config = dict(
    n_layer=12,
    d_model=256,
    n_head=4,
    n_kv_head=1,
    head_dim=64,
    d_mlp=704,
    vocab_size=8192,
    activation='swiglu',
    norm='rmsnorm',
    norm_place='pre',
    norm_eps=1e-05,
    positions='rope',
    rope_base=10000.0,
    rope_fraction=1.0,
    qk_norm=False,
    attn_scale=0.125,
    bias='none',
    tie_embeddings=True,
    parallel_block=False,
    init='normal',
    init_std_qkv=0.0323,
    init_std_o=0.0401,
    init_std_up=0.0462,
    init_std_down=0.0462,
    optimizer='adam_hyperball',
    lr=0.00563,
    beta1=0.9,
    weight_decay=0.0,
    lr_head=0.01,
    grad_clip=1.0,
    warmup_steps=250,
    schedule='wsd',
    decay_fraction=1.0,
    decay_shape='pow',
    final_lr_fraction=0.0,
    batch_tokens=131072,
    seq_len=256,
    doc_mask=True,
    train_tokens=587800000,
    steps=4485,
    dataset='wikipedia_en',
)
MLP neurons of a small language model. Each row is named by its layer, matrix (gate and up: input weights; down: output weights) and neuron, and shows model dimensions 0-127. Each number is 200 + 30 x the weight over its row's rms, rounded and kept within 0 to 999. A neuron's up and down rows have the sign that makes its largest values positive.
A block is one neuron, or neurons of one layer that tend to fire together. After each block is what it responds to, as a language model described it from the Wikipedia text at the highest values.

L2.gate9,212,184,237,217,242,182,223,157,180,180,178,248,173,150,208,227,177,191,215,183,244,206,209,150,179,246,196,216,231,229,160,192,214,215,170,218,213,167,209,255,198,179,199,220,208,209,202,199,157,207,217,123,231,216,170,239,163,179,215,166,232,196,197,200,206,195,219,206,219,201,243,229,235,234,233,229,187,275,237,159,187,254,176,204,255,201,165,202,172,246,221,208,224,201,202,188,175,144,204,238,180,229,193,207,173,211,231,209,201,197,203,209,229,153,184,192,225,193,214,174,177,188,170,231,165,216,236,239
L2.up9,179,157,211,192,245,224,165,227,205,194,209,250,166,262,120,218,192,186,219,232,247,187,194,201,168,192,264,227,173,202,225,192,181,223,215,219,170,197,157,206,120,210,187,180,251,190,202,133,172,158,186,205,194,167,205,216,192,166,158,254,184,161,197,183,203,191,160,203,176,209,234,147,199,243,237,212,248,147,200,142,220,221,224,200,223,215,203,222,208,212,166,180,262,216,160,175,212,180,173,184,226,225,176,176,240,255,154,161,156,241,179,203,163,168,206,216,199,191,212,200,183,171,210,182,231,195,243,239
L2.down9,189,202,223,211,199,193,163,219,228,161,177,206,276,195,195,197,181,188,228,176,237,165,173,207,199,269,235,169,226,249,171,185,203,233,210,223,162,247,180,254,184,215,216,245,224,189,193,176,197,230,183,217,158,209,141,213,179,201,214,117,253,180,169,222,160,186,191,195,207,217,176,263,200,224,129,226,221,220,197,217,223,192,189,167,183,185,206,234,218,124,192,226,200,213,160,205,163,211,206,184,165,220,179,211,205,262,205,190,156,179,242,214,162,233,225,237,217,151,125,204,186,188,219,221,189,225,172,203
L2.gate62,266,232,225,194,176,201,255,178,209,186,175,221,204,197,224,209,174,217,208,190,189,194,203,207,186,245,157,186,219,157,188,160,205,225,160,203,222,201,228,214,197,192,197,256,201,217,190,208,144,193,249,201,202,188,161,194,195,201,268,203,198,142,234,244,228,199,127,235,183,213,252,140,212,194,125,166,213,235,239,200,176,187,150,196,200,200,186,209,202,170,188,174,206,154,198,209,210,213,192,203,185,268,201,179,226,205,209,237,215,193,216,236,179,206,224,223,195,197,173,183,208,222,174,180,237,258,192,207
L2.up62,237,224,245,233,203,235,178,225,193,228,207,213,230,172,199,213,276,258,186,147,180,215,187,217,212,184,208,140,190,197,152,204,199,201,236,217,176,205,183,142,191,182,178,217,164,167,211,207,222,192,252,189,186,231,200,179,194,234,194,255,219,190,235,228,153,177,215,239,214,237,174,228,251,170,219,221,235,228,172,171,186,256,177,167,202,201,168,167,190,189,158,204,229,184,213,218,226,185,196,237,183,243,152,158,223,202,233,228,208,217,184,203,254,213,210,212,235,220,169,136,237,215,189,216,192,212,294,177
L2.down62,219,218,196,211,198,212,215,200,163,205,264,140,250,200,247,159,229,187,244,216,197,264,235,212,249,188,200,211,183,164,228,172,217,243,203,194,165,203,219,189,204,181,206,219,221,197,176,179,209,209,219,207,190,206,188,138,203,195,292,250,242,127,145,228,189,158,180,221,174,212,246,184,201,269,248,195,185,189,240,210,246,133,212,192,211,179,189,212,186,247,157,240,167,205,253,256,164,153,235,185,218,262,157,222,163,201,205,164,234,221,230,197,208,220,236,207,192,171,201,214,187,182,195,216,215,213,183,208
L2.gate352,170,219,144,187,200,242,181,195,176,206,182,262,210,205,256,172,200,173,181,188,219,221,179,208,203,220,202,182,179,172,149,226,244,226,197,204,185,249,176,144,244,252,222,247,230,206,178,211,164,220,238,207,219,184,208,218,247,202,166,204,219,221,174,216,202,227,218,192,204,210,189,238,187,190,190,192,245,227,221,242,223,209,204,191,167,216,156,193,182,211,217,256,194,159,190,179,190,196,86,219,158,286,221,159,250,174,155,261,235,196,163,174,226,217,222,208,182,198,201,162,165,172,197,218,178,202,188,219
L2.up352,199,163,210,186,162,192,223,201,240,210,167,236,250,167,144,226,230,232,202,201,184,185,184,192,165,171,244,188,231,218,186,146,168,262,239,230,212,195,208,184,203,196,199,142,183,208,220,208,167,153,196,191,216,228,164,217,227,151,199,229,192,179,229,196,210,132,208,168,198,203,181,148,170,244,204,220,240,150,218,196,155,226,266,219,226,196,180,230,172,236,193,155,224,205,206,200,274,184,232,174,204,231,230,248,251,214,225,200,178,199,197,192,215,217,213,237,233,199,158,192,232,242,174,196,193,225,187,160
L2.down352,166,196,236,213,121,165,219,187,243,172,165,221,226,227,182,161,238,226,193,206,231,168,220,169,165,176,231,170,206,217,196,220,218,154,185,190,166,211,214,270,226,212,230,207,206,194,221,233,230,240,221,221,227,196,183,205,211,168,199,187,178,263,207,210,170,223,189,173,189,193,192,207,159,202,210,242,186,217,193,181,255,192,125,247,200,217,161,230,201,194,182,205,191,158,178,228,163,209,182,229,167,194,189,195,188,182,176,221,116,206,227,220,242,214,171,169,231,158,106,199,119,218,151,203,197,224,257,246
L2.gate581,179,186,196,230,219,223,262,166,186,223,166,192,214,213,235,193,213,252,254,262,171,180,174,224,182,221,203,166,209,173,168,261,231,224,184,232,235,171,236,225,160,198,209,210,157,222,251,194,188,241,171,173,148,192,144,187,241,185,200,173,208,233,232,200,212,159,179,207,182,255,251,284,229,255,197,220,220,286,164,207,169,235,184,223,202,195,173,186,137,224,210,200,206,175,210,223,207,226,210,140,196,259,133,220,203,171,211,193,177,178,201,197,194,221,172,224,196,216,179,223,288,190,181,140,149,236,188,173
L2.up581,216,211,196,189,242,286,200,197,219,285,178,196,204,172,227,191,247,235,169,213,222,263,194,205,166,189,133,193,206,185,187,226,211,168,210,234,166,155,211,185,192,221,191,228,223,193,186,203,209,155,246,224,165,209,200,189,184,187,221,204,176,167,143,184,189,223,197,249,206,207,219,143,187,163,203,227,204,197,196,183,205,206,170,179,223,194,180,235,247,169,252,182,260,163,200,225,191,175,212,213,224,174,225,213,203,220,198,218,185,209,187,163,167,119,230,200,142,210,172,137,198,155,180,152,166,226,202,185
L2.down581,233,192,274,220,210,165,146,207,191,243,188,194,250,197,166,174,198,228,167,151,209,198,150,174,249,228,280,174,203,230,171,208,185,240,158,144,216,212,204,229,212,211,245,222,182,213,227,165,272,172,212,145,161,184,138,237,178,194,229,173,165,222,208,203,155,202,222,191,217,195,235,224,169,246,170,180,227,186,210,207,211,225,245,203,228,225,191,201,234,208,185,209,207,219,237,184,187,227,199,202,139,214,173,209,182,231,173,169,179,198,173,244,197,224,212,183,190,201,192,216,256,165,197,221,254,146,204,224
Responds to: Adverbs and -ly endings. Adverbs in running prose, often the -ly piece closing a split word (Event-ually, spec-ifically) or a word after a subject or auxiliary (also, well, already).

L6.gate631,200,218,130,177,206,170,138,145,211,199,141,217,115,204,231,148,189,85,188,215,217,218,208,136,168,189,188,199,199,198,245,170,234,168,179,236,176,202,219,219,206,199,186,182,201,209,214,171,263,215,237,180,205,169,221,196,196,244,196,163,169,166,235,240,248,181,146,202,214,199,169,190,175,230,186,217,201,176,170,172,176,189,234,213,196,182,188,162,140,249,223,161,185,232,220,204,254,163,216,195,209,196,187,225,230,188,212,191,210,229,176,216,197,231,167,198,225,233,152,258,204,159,242,205,224,178,186,215
L6.up631,169,190,189,209,175,178,154,172,188,169,200,221,210,166,204,165,164,236,172,185,238,161,213,182,194,162,208,257,224,194,227,221,180,195,191,208,170,270,174,215,189,196,178,157,194,215,201,226,162,199,173,198,206,230,169,241,175,264,184,166,260,202,209,276,126,233,189,198,204,254,213,209,189,190,179,202,158,219,203,208,169,179,195,232,183,219,233,212,206,225,119,199,171,210,193,212,208,195,179,201,187,156,182,264,233,182,182,182,257,140,246,220,135,143,215,219,150,250,265,197,232,197,233,209,222,218,224,185
L6.down631,207,184,221,196,235,186,236,170,212,204,224,161,216,239,185,205,228,153,173,205,162,222,217,159,123,186,216,173,171,194,201,163,183,175,209,227,182,220,223,210,237,223,225,193,195,218,206,177,161,161,241,235,223,226,226,263,144,154,161,180,224,214,200,239,173,135,204,170,187,208,159,179,172,187,192,176,185,205,185,187,208,216,260,221,171,182,211,214,127,180,181,228,211,241,191,215,210,230,170,237,237,207,128,198,207,194,150,181,159,205,162,229,170,177,177,195,215,201,200,195,163,202,122,188,222,227,193,230
Responds to: Table row-end and separators. Line ends of markdown table header rows and the |---|---| separator lines in sports, election and filmography tables; weaker on passive participles before by (funded, defeated).

L3.gate10,214,180,179,212,186,269,206,228,234,183,188,237,175,195,172,170,184,170,194,219,205,187,236,164,216,247,187,201,148,153,233,181,181,164,198,241,175,199,188,196,229,198,169,216,218,179,172,183,149,142,233,194,218,196,237,198,206,180,169,217,220,271,195,210,196,227,165,162,188,153,219,187,127,173,241,226,259,220,174,229,230,209,202,176,170,206,225,237,193,227,217,259,215,188,200,147,191,207,187,159,172,173,184,187,152,222,229,203,220,215,143,203,217,210,137,226,225,171,162,226,237,132,201,187,183,212,212,257
L3.up10,193,238,193,174,210,205,191,162,263,176,189,202,217,206,260,240,234,209,222,275,183,213,210,223,186,192,197,209,166,230,216,231,172,185,201,228,182,234,256,209,159,203,181,160,197,159,194,243,202,195,236,178,216,192,213,165,207,179,275,173,242,258,179,236,215,241,210,219,189,218,183,206,188,195,151,219,156,196,185,243,221,171,180,199,226,186,180,169,196,169,206,174,230,211,217,266,206,152,198,202,143,170,183,217,169,185,266,236,229,138,144,193,228,200,262,228,223,218,188,181,188,119,198,191,184,201,206,256
L3.down10,178,215,207,147,206,218,181,175,167,148,210,272,185,259,107,205,248,174,240,229,200,206,223,228,191,186,236,184,175,164,213,166,177,179,234,231,216,170,157,217,190,213,168,209,201,174,233,190,220,207,174,158,213,208,182,166,226,245,153,166,247,221,176,220,165,201,210,197,183,266,217,197,163,169,192,169,211,251,214,204,212,187,141,205,234,206,149,215,181,164,209,190,180,208,164,179,184,180,196,202,204,204,198,165,202,234,235,178,155,178,139,166,242,235,233,201,214,231,229,136,168,182,182,182,188,216,201,210
L3.gate45,188,202,150,155,208,170,213,189,269,146,188,215,195,161,283,157,184,177,157,201,219,164,230,215,240,210,166,135,149,240,205,175,223,218,219,217,195,173,174,180,186,200,191,156,183,208,209,232,189,205,223,159,195,183,213,134,246,224,159,219,214,221,226,177,234,150,203,219,201,176,261,198,210,143,230,208,175,177,222,147,234,205,221,174,182,185,178,198,237,239,230,171,243,239,213,188,221,205,184,146,168,199,191,227,225,144,189,221,187,200,198,204,224,199,218,177,252,194,178,199,176,201,192,224,243,268,181,200
L3.up45,176,237,208,222,230,200,198,174,245,207,209,211,198,165,172,203,215,215,212,240,184,203,171,212,177,226,191,199,172,199,144,198,224,192,182,180,179,157,195,180,212,237,179,227,222,198,221,215,171,207,149,175,207,209,182,263,202,198,172,183,216,263,139,173,202,189,230,155,206,234,188,183,203,180,210,167,219,233,181,156,175,140,196,230,235,161,203,209,219,230,276,231,252,207,173,147,211,211,195,195,210,177,232,185,232,174,147,240,166,166,199,167,236,251,243,183,201,219,133,172,239,186,275,224,220,186,206,143
L3.down45,236,183,201,221,201,159,191,175,174,250,143,184,217,187,248,214,239,181,248,218,206,172,198,161,232,198,165,195,196,145,176,183,206,186,152,183,206,212,165,219,204,171,176,213,228,212,179,156,244,183,166,197,147,183,241,218,228,184,161,182,165,192,259,208,223,203,185,185,144,241,287,187,217,226,186,200,179,216,168,176,238,222,148,235,185,215,205,212,238,166,205,203,217,207,216,231,272,172,210,187,191,207,235,249,225,211,214,162,192,265,219,242,238,209,230,203,207,202,207,249,155,152,266,195,166,217,233,203
L3.gate162,226,248,219,200,175,247,173,168,193,243,229,190,197,172,245,141,237,163,191,279,194,212,196,221,207,201,190,174,215,209,229,191,158,230,209,221,185,190,193,207,182,239,165,229,166,267,191,223,201,191,202,173,172,204,168,205,236,272,201,231,185,217,244,184,153,198,148,223,194,177,250,226,208,184,201,157,207,201,252,234,206,196,197,222,208,218,234,219,183,212,223,187,230,174,205,200,256,185,189,146,189,201,283,215,216,191,220,234,182,161,188,180,156,201,205,239,246,216,206,117,244,176,210,227,212,225,142,218
L3.up162,211,217,216,224,233,216,217,168,190,221,232,193,180,215,196,183,216,186,193,230,201,199,190,193,202,226,215,211,260,197,170,190,183,267,193,205,166,216,178,224,190,189,148,172,215,190,182,209,191,212,150,258,208,218,197,208,202,141,184,217,272,198,223,239,204,222,201,208,152,186,256,197,258,239,223,200,235,170,207,161,211,234,199,195,189,255,200,216,203,180,181,215,187,197,208,195,181,231,210,240,162,188,220,224,197,296,179,217,175,170,180,181,229,178,206,190,194,211,201,189,217,166,216,149,190,280,216,203
L3.down162,238,197,204,206,153,245,231,225,139,190,163,218,165,226,200,200,239,210,226,212,208,202,210,192,218,176,190,161,250,224,176,198,156,201,190,191,263,140,172,191,189,183,208,257,155,181,190,204,231,204,193,259,202,208,162,155,188,238,201,148,213,195,215,187,213,223,211,161,204,223,184,190,156,221,194,160,278,182,236,217,193,220,258,190,212,232,194,181,224,231,277,245,190,207,197,227,160,118,165,139,242,181,145,187,175,200,288,255,212,209,192,205,173,208,212,125,219,213,183,147,182,201,156,199,181,218,186,195
L3.gate372,210,218,197,186,189,186,211,190,212,182,175,207,202,188,204,216,225,162,246,200,218,178,210,201,243,200,208,179,202,177,168,193,220,171,210,204,214,214,225,197,205,172,163,240,205,214,205,220,225,225,231,241,210,170,267,238,222,257,177,197,206,250,210,239,215,156,195,171,199,189,217,206,177,174,236,194,218,184,160,203,251,141,304,208,171,191,218,188,188,205,159,207,199,213,143,216,205,185,210,200,158,211,130,237,215,150,187,196,187,186,183,175,167,200,207,172,164,193,233,176,144,205,180,214,208,206,170,208
L3.up372,203,234,295,231,191,159,257,195,186,197,204,138,193,132,208,148,159,212,205,317,196,221,188,243,248,202,234,177,214,164,201,205,198,185,246,192,157,136,209,212,212,187,195,154,197,276,221,208,218,149,166,195,172,195,173,205,204,218,222,204,155,178,195,178,190,235,193,199,218,212,232,194,204,179,197,210,195,233,180,179,154,184,197,202,238,208,169,224,231,162,197,202,201,191,154,190,178,195,211,132,187,198,208,184,213,250,239,210,176,212,204,146,214,193,213,149,176,168,175,208,223,164,217,218,136,136,198,254
L3.down372,210,125,234,248,247,209,173,194,186,173,212,188,166,177,232,160,233,222,203,248,222,183,210,183,225,168,210,178,236,195,226,188,173,182,169,212,223,215,164,190,227,216,178,188,111,259,194,153,202,247,204,232,209,226,181,177,195,204,237,218,185,211,154,241,201,265,128,179,275,175,201,198,214,211,192,211,211,140,254,161,168,234,181,222,209,156,190,138,262,179,218,219,175,203,206,214,215,159,223,168,119,227,243,194,205,239,192,206,191,180,234,184,212,158,201,160,243,168,219,239,198,197,254,206,207,199,201,157
Responds to: Predicate start after copula. The first word of a predicate right after is, was, are, became, such as very in "was very well received", the, one, also.

L6.gate334,147,194,196,182,129,209,176,236,231,168,211,201,147,190,155,218,191,162,152,191,194,225,212,211,290,242,202,194,208,218,189,184,233,216,252,210,236,221,211,224,146,209,167,218,151,209,201,214,194,237,206,224,224,199,202,190,232,176,230,189,167,209,216,201,227,168,202,199,200,223,211,204,182,141,172,178,204,243,232,273,179,221,193,185,198,209,191,216,201,268,226,203,247,175,200,255,233,147,175,209,211,198,168,133,135,248,166,195,158,260,204,253,208,188,213,184,237,178,125,217,255,189,242,246,166,197,226,169
L6.up334,251,250,217,143,172,227,187,218,170,254,209,154,237,242,177,176,197,201,230,262,144,188,186,239,187,214,188,167,223,209,184,187,200,189,167,177,246,177,192,219,129,179,164,196,195,162,179,206,164,178,149,237,133,177,111,173,200,172,214,195,201,202,240,139,247,198,225,194,220,211,234,202,239,229,263,202,168,239,233,187,206,183,189,189,167,201,198,217,139,217,191,172,211,212,201,179,203,181,191,233,102,211,214,187,182,173,213,191,183,207,218,254,176,234,221,173,195,225,206,142,211,143,193,182,192,197,194,239
L6.down334,215,249,154,231,180,199,161,185,178,150,183,200,222,184,209,183,194,183,198,192,181,149,241,185,179,180,167,197,205,256,217,178,185,167,228,218,214,215,225,244,191,249,292,177,189,199,220,250,218,200,196,158,202,164,174,219,177,208,196,209,225,188,210,230,217,182,253,276,204,180,181,243,193,222,220,234,150,173,200,181,128,207,180,178,224,216,204,243,221,201,173,186,113,212,209,211,198,149,186,148,216,206,210,245,193,214,176,156,230,216,220,231,249,209,218,155,183,219,190,199,182,257,214,196,152,178,190,234
Responds to: Degree modifier words. Adverbs of degree or quantity right after a copula or article, before an adjective or of/as, such as relatively, very, highly, more, most, few.

L2.gate86,192,190,198,221,158,222,228,187,224,171,164,250,151,173,235,171,138,193,150,166,204,169,229,156,215,228,187,215,186,176,246,171,169,214,237,188,202,195,241,219,217,187,151,182,173,197,163,237,206,151,191,147,178,192,195,207,144,166,181,155,185,175,187,212,161,222,206,212,160,268,188,198,252,173,212,207,217,200,222,214,210,160,208,243,151,175,214,264,231,190,161,116,202,174,174,246,229,259,160,190,169,242,131,237,196,200,227,227,221,210,225,174,249,182,208,237,216,199,186,163,203,198,249,192,214,220,250,206
L2.up86,221,194,209,247,195,163,226,242,258,206,164,184,206,219,267,228,200,218,239,213,218,205,178,219,144,194,148,219,205,236,213,254,201,220,175,166,178,200,215,253,148,177,178,227,149,175,172,203,242,148,196,230,249,202,211,183,160,240,220,194,226,162,170,185,181,206,189,198,175,190,171,192,209,213,206,188,202,225,194,178,217,207,180,174,217,205,237,198,281,210,203,164,239,198,202,187,187,209,212,218,234,236,204,202,187,192,186,196,193,195,169,158,197,241,200,204,162,244,191,244,239,226,206,181,184,254,243,244
L2.down86,218,201,223,226,185,177,140,228,207,171,173,196,235,219,161,204,181,222,179,221,212,237,192,225,235,216,214,210,226,181,233,231,237,218,166,181,203,219,189,239,216,187,137,229,166,201,257,149,197,177,175,223,187,169,208,183,248,253,226,240,180,225,122,151,181,157,229,211,178,218,232,139,211,159,206,211,193,200,134,184,207,195,173,214,248,239,187,227,196,184,199,228,196,176,161,244,154,220,172,203,159,191,209,233,218,207,156,168,218,245,244,184,168,188,188,234,214,221,198,219,198,227,167,202,205,195,215,179
L2.gate193,191,253,231,224,182,237,190,149,217,178,197,270,210,174,234,253,225,166,175,180,167,241,160,234,223,179,204,204,190,203,191,172,192,201,174,240,206,198,153,190,224,217,191,195,215,253,219,190,178,203,229,284,164,211,165,209,211,213,195,228,133,245,159,200,226,146,234,235,211,190,211,224,179,163,200,204,198,221,273,174,257,178,170,166,149,229,288,199,231,196,167,185,185,215,218,238,166,212,207,196,211,182,184,220,141,165,213,199,138,172,167,254,170,213,200,158,170,217,225,226,219,217,225,187,255,200,192,187
L2.up193,216,175,209,176,172,223,115,198,244,167,187,201,224,184,237,217,195,182,155,218,194,240,203,234,203,183,212,234,243,215,246,156,219,183,158,163,236,212,227,186,214,202,191,180,208,158,248,232,183,209,176,188,179,212,183,158,221,188,172,152,136,234,195,164,197,168,209,162,238,210,166,241,249,189,190,199,231,214,199,148,200,237,168,201,180,149,204,226,249,157,198,224,250,211,230,238,144,159,168,136,164,163,167,202,176,201,173,202,190,207,222,199,233,169,186,223,137,144,229,211,147,161,189,221,189,207,190,223
L2.down193,204,191,221,224,168,188,233,238,228,267,137,154,229,209,218,165,192,186,198,245,186,195,155,187,181,258,213,247,218,151,255,224,204,147,221,131,167,258,197,192,238,203,233,228,231,220,152,209,173,131,170,229,233,216,177,202,201,193,212,217,212,175,222,180,193,225,220,153,177,198,162,202,206,179,177,184,201,202,182,173,155,208,226,175,162,213,190,237,177,222,116,183,179,230,222,150,242,228,164,181,224,214,221,263,185,183,147,242,210,205,245,166,260,229,159,237,200,140,214,219,222,162,199,203,223,226,206,205
L2.gate214,202,228,168,252,162,210,183,168,218,174,198,179,174,229,233,161,212,168,219,198,211,200,226,193,212,207,168,282,170,177,198,205,147,173,252,203,199,260,257,177,148,185,195,153,170,204,176,140,202,203,163,189,208,236,182,178,155,187,212,169,170,186,178,228,208,175,199,197,230,205,148,179,252,277,183,162,161,231,248,172,238,169,163,163,195,179,198,215,233,205,236,196,186,214,199,202,234,225,216,258,150,231,219,238,186,158,182,225,217,221,162,220,237,209,163,198,234,254,211,180,183,213,120,178,198,240,224,201
L2.up214,148,185,193,218,210,252,213,160,148,204,239,166,245,229,175,247,173,176,260,204,237,227,196,223,235,180,170,200,180,153,190,138,204,238,217,209,205,177,267,196,164,182,207,274,165,168,229,209,193,212,180,192,193,255,137,226,218,181,161,200,214,221,201,232,201,198,186,165,205,198,247,255,167,230,233,199,175,165,187,265,180,190,182,185,144,244,204,129,188,213,215,145,242,166,222,214,218,190,231,212,273,181,176,184,183,210,181,193,177,174,172,191,192,161,190,233,215,222,177,241,198,216,236,212,180,228,186,154
L2.down214,178,206,222,207,177,243,179,145,180,173,205,190,224,209,216,176,220,128,246,193,218,126,273,153,172,179,166,182,133,204,151,235,189,183,223,214,247,237,189,211,202,184,227,184,191,189,192,142,205,228,184,211,199,204,240,211,192,222,167,157,197,193,247,210,198,199,176,171,210,227,203,214,244,213,143,184,217,188,185,177,207,224,212,167,177,172,179,241,188,222,235,159,209,198,242,170,177,191,167,211,186,175,214,239,199,232,223,206,178,205,144,166,206,178,202,235,250,238,183,180,202,198,258,225,225,137,265,193
L2.gate412,213,250,158,203,222,211,225,192,226,215,191,229,220,246,186,231,180,187,226,241,217,193,224,153,227,228,175,221,234,209,195,226,232,221,196,182,124,250,176,180,207,118,193,242,259,185,234,182,203,161,151,210,160,168,214,191,263,215,172,172,239,186,144,209,165,186,200,248,162,144,183,221,199,276,207,153,198,207,258,209,213,228,167,225,191,210,203,188,213,235,249,211,190,170,214,212,201,184,208,212,164,173,162,178,210,226,192,194,151,178,215,210,162,244,209,188,185,218,207,192,200,159,206,194,189,238,198,213
L2.up412,228,173,216,191,178,173,208,174,193,149,183,208,162,179,185,255,241,244,182,209,150,177,246,202,185,235,282,194,173,189,210,151,165,255,241,230,218,171,150,237,225,163,207,176,178,190,216,241,190,137,219,212,214,256,213,252,160,179,219,204,224,184,240,186,193,186,223,221,162,177,202,157,194,182,157,194,212,212,220,210,240,153,220,158,175,208,219,203,183,216,149,215,203,215,209,231,129,201,182,154,175,204,228,235,189,195,165,205,240,138,227,198,177,190,182,195,204,241,204,163,153,189,186,219,190,174,217,215
L2.down412,188,213,204,214,139,202,291,258,212,171,213,200,185,158,241,195,162,171,189,223,167,201,197,134,226,206,193,200,169,238,161,225,194,185,253,191,199,181,194,171,215,160,190,198,171,198,143,198,186,192,198,201,164,149,212,164,208,161,183,166,189,203,176,204,198,199,249,184,250,180,177,206,249,225,211,173,203,183,149,216,228,208,156,238,230,190,165,178,200,151,202,208,195,181,202,272,149,211,274,228,212,233,210,187,170,222,203,203,238,229,190,218,158,224,204,205,203,196,202,217,181,199,207,157,177,265,228,237
Responds to: Table rows and section starts. Structural tokens in Wikipedia markup: the first pipe of a table's first data row, a header row's closing pipe-newline, infobox line breaks, and heading words like Career or History.

L3.gate326,253,183,172,153,160,196,172,139,214,185,199,205,246,223,191,183,198,224,123,188,201,148,237,247,238,160,176,225,227,177,233,208,173,184,160,239,223,215,228,179,212,215,260,193,210,170,194,193,173,242,244,189,266,259,199,204,237,213,217,233,194,170,199,225,177,202,226,209,202,187,206,212,183,153,201,220,225,158,168,197,181,225,181,207,208,179,249,224,243,151,184,209,197,204,179,187,138,182,203,253,159,252,166,191,223,277,191,191,178,229,215,141,214,199,165,225,175,192,178,154,229,233,227,167,210,197,207,201
L3.up326,142,160,214,204,199,196,147,235,230,176,244,217,215,196,173,162,214,189,231,194,185,214,243,198,186,138,219,208,207,250,176,270,180,152,206,172,227,155,189,196,206,170,227,207,270,184,180,132,207,216,186,207,185,171,181,199,188,185,155,183,246,212,200,175,182,207,221,205,176,198,183,235,199,163,246,236,185,167,187,144,195,209,228,268,146,179,250,154,189,131,214,155,176,276,197,260,200,169,247,166,209,221,152,198,222,207,204,185,223,159,193,184,256,221,223,228,184,202,180,209,208,212,194,257,205,181,203,206
L3.down326,244,215,193,208,244,247,187,250,180,263,170,177,163,203,243,221,223,230,240,189,220,194,203,230,175,163,223,201,170,158,217,225,257,206,190,152,146,211,165,129,178,175,212,204,226,218,123,174,190,168,281,205,231,172,207,230,216,235,220,195,236,147,203,239,171,162,143,216,262,190,222,210,230,172,182,220,238,228,218,227,251,197,185,196,159,156,213,224,180,181,213,206,156,249,209,199,173,222,173,198,236,230,252,229,196,205,232,193,175,196,164,240,190,112,217,243,195,188,192,160,173,162,221,163,247,149,248,195
L3.gate336,149,143,211,185,162,204,173,167,231,214,203,233,224,201,183,184,156,234,187,197,199,233,237,183,211,226,184,261,196,176,212,204,182,187,200,219,214,181,223,198,189,181,234,134,227,181,200,156,266,195,216,247,144,204,216,227,215,171,186,210,215,168,145,195,241,225,236,197,198,204,227,206,178,200,229,223,166,206,247,192,205,213,245,166,149,212,200,186,192,224,148,172,113,185,189,240,197,165,222,192,211,196,184,170,220,213,167,182,168,182,197,155,203,230,201,118,246,205,218,163,269,204,206,207,214,228,194,250
L3.up336,182,178,213,204,219,254,222,257,186,220,220,217,210,194,202,243,245,164,204,180,163,201,265,199,186,197,214,234,211,241,202,164,199,196,152,216,143,172,147,130,213,248,163,225,200,216,199,241,224,219,240,200,184,208,197,211,263,180,213,207,217,179,214,251,168,211,204,189,194,188,177,224,239,178,222,233,214,128,234,201,197,213,204,170,187,247,236,212,166,206,177,174,231,213,136,136,227,225,199,189,238,218,215,241,201,251,214,133,178,149,214,218,242,167,204,202,165,201,264,260,255,231,222,231,196,187,205,199
L3.down336,182,235,262,200,149,179,165,224,199,200,244,189,181,141,213,180,184,194,199,223,246,170,175,235,195,141,201,204,163,239,181,214,157,186,233,200,150,228,173,177,175,217,214,172,199,204,206,169,219,216,158,198,186,186,187,205,175,198,240,155,161,159,233,185,174,221,240,198,173,210,181,226,189,237,177,203,209,183,209,172,204,232,194,219,183,174,173,173,193,207,244,177,249,213,168,177,143,244,244,148,174,185,160,253,210,227,183,192,179,197,155,193,146,209,215,191,216,193,211,208,180,237,160,150,183,160,153,215
L3.gate454,193,247,163,217,172,170,193,167,186,209,156,249,144,226,206,164,211,209,170,240,205,177,193,188,180,220,140,193,182,229,224,248,212,221,208,197,189,196,206,183,192,181,222,181,175,209,196,190,247,177,226,203,221,252,197,207,212,175,215,161,225,266,197,190,190,205,215,228,215,192,169,197,156,259,138,173,241,232,189,215,264,183,172,197,181,221,199,148,139,242,204,204,187,167,192,165,240,217,160,241,200,104,217,191,230,229,250,206,205,172,224,203,159,162,133,213,195,207,246,241,206,157,202,223,252,193,239,232
L3.up454,241,189,240,228,207,148,233,121,171,214,187,218,184,171,172,196,194,185,199,181,200,153,169,230,164,187,201,206,159,226,178,205,203,198,191,189,221,177,233,215,167,172,225,192,206,177,231,196,186,220,217,211,225,174,189,204,139,148,203,203,168,178,186,117,225,197,269,201,216,235,216,240,203,236,189,148,169,203,192,173,233,174,209,239,203,209,227,168,223,236,240,173,229,180,206,169,218,249,207,222,244,233,234,209,147,205,173,197,153,144,173,169,185,237,174,216,163,219,167,209,240,181,252,247,238,217,201,210
L3.down454,201,196,215,161,192,220,217,175,175,291,198,193,197,256,203,235,184,183,153,197,230,187,199,252,241,187,216,177,172,253,183,198,225,219,148,171,206,193,207,212,234,149,182,234,207,202,176,197,222,191,206,139,233,265,185,183,199,199,244,197,220,239,197,161,223,169,232,181,223,232,187,186,212,164,210,184,151,174,169,210,200,191,150,178,76,226,169,204,171,184,204,182,187,196,233,204,168,156,259,224,187,251,187,197,242,159,195,173,193,189,191,169,120,202,219,181,189,218,216,204,224,195,260,116,196,221,200,219
L3.gate618,207,227,220,226,205,202,139,181,170,254,175,243,206,205,218,199,232,220,267,224,176,190,183,194,181,234,160,241,196,168,198,216,202,140,210,219,181,214,182,223,158,208,172,171,189,176,203,218,223,219,232,191,129,149,206,179,142,165,238,98,217,170,207,223,175,172,256,230,190,231,218,104,165,163,181,195,185,225,226,196,189,156,204,249,208,180,206,217,207,247,231,175,212,229,194,175,195,188,196,222,173,239,247,172,172,162,214,197,190,174,187,180,210,175,179,155,252,199,177,225,218,225,207,230,210,205,203,167
L3.up618,188,196,165,218,181,236,173,176,229,212,233,227,190,194,161,225,207,131,210,217,209,196,228,234,212,238,177,212,234,168,244,246,164,158,184,206,209,217,218,223,241,196,184,241,202,226,198,180,205,239,213,245,139,206,241,210,194,220,232,213,239,252,231,195,185,178,216,250,165,214,190,221,163,223,217,218,206,211,183,234,223,228,209,205,168,208,188,166,176,196,213,182,153,237,169,163,192,164,177,232,201,236,229,124,156,203,213,126,172,209,219,196,185,224,206,175,193,146,232,211,200,218,175,168,101,198,172,241
L3.down618,169,180,205,263,170,248,245,220,180,259,249,149,187,199,221,187,193,164,234,206,175,236,210,136,168,196,228,193,198,234,180,179,204,173,198,250,224,151,157,199,240,185,115,163,197,170,190,171,219,173,218,210,199,204,166,207,181,160,215,230,209,217,245,191,222,162,176,230,220,278,229,193,170,190,183,240,157,216,228,175,240,223,238,188,227,220,218,177,184,184,215,180,189,210,229,227,183,169,212,255,211,178,164,292,214,161,215,220,202,210,204,216,261,154,244,205,171,227,177,213,135,206,195,208,213,195,263,234
Responds to: Table row endings. Mostly the closing pipe-plus-newline or separator row ending a markdown table row, e.g. "| Notes |", "|---|---|---|"; also nationality stems such as Slov, Puerto R(ican).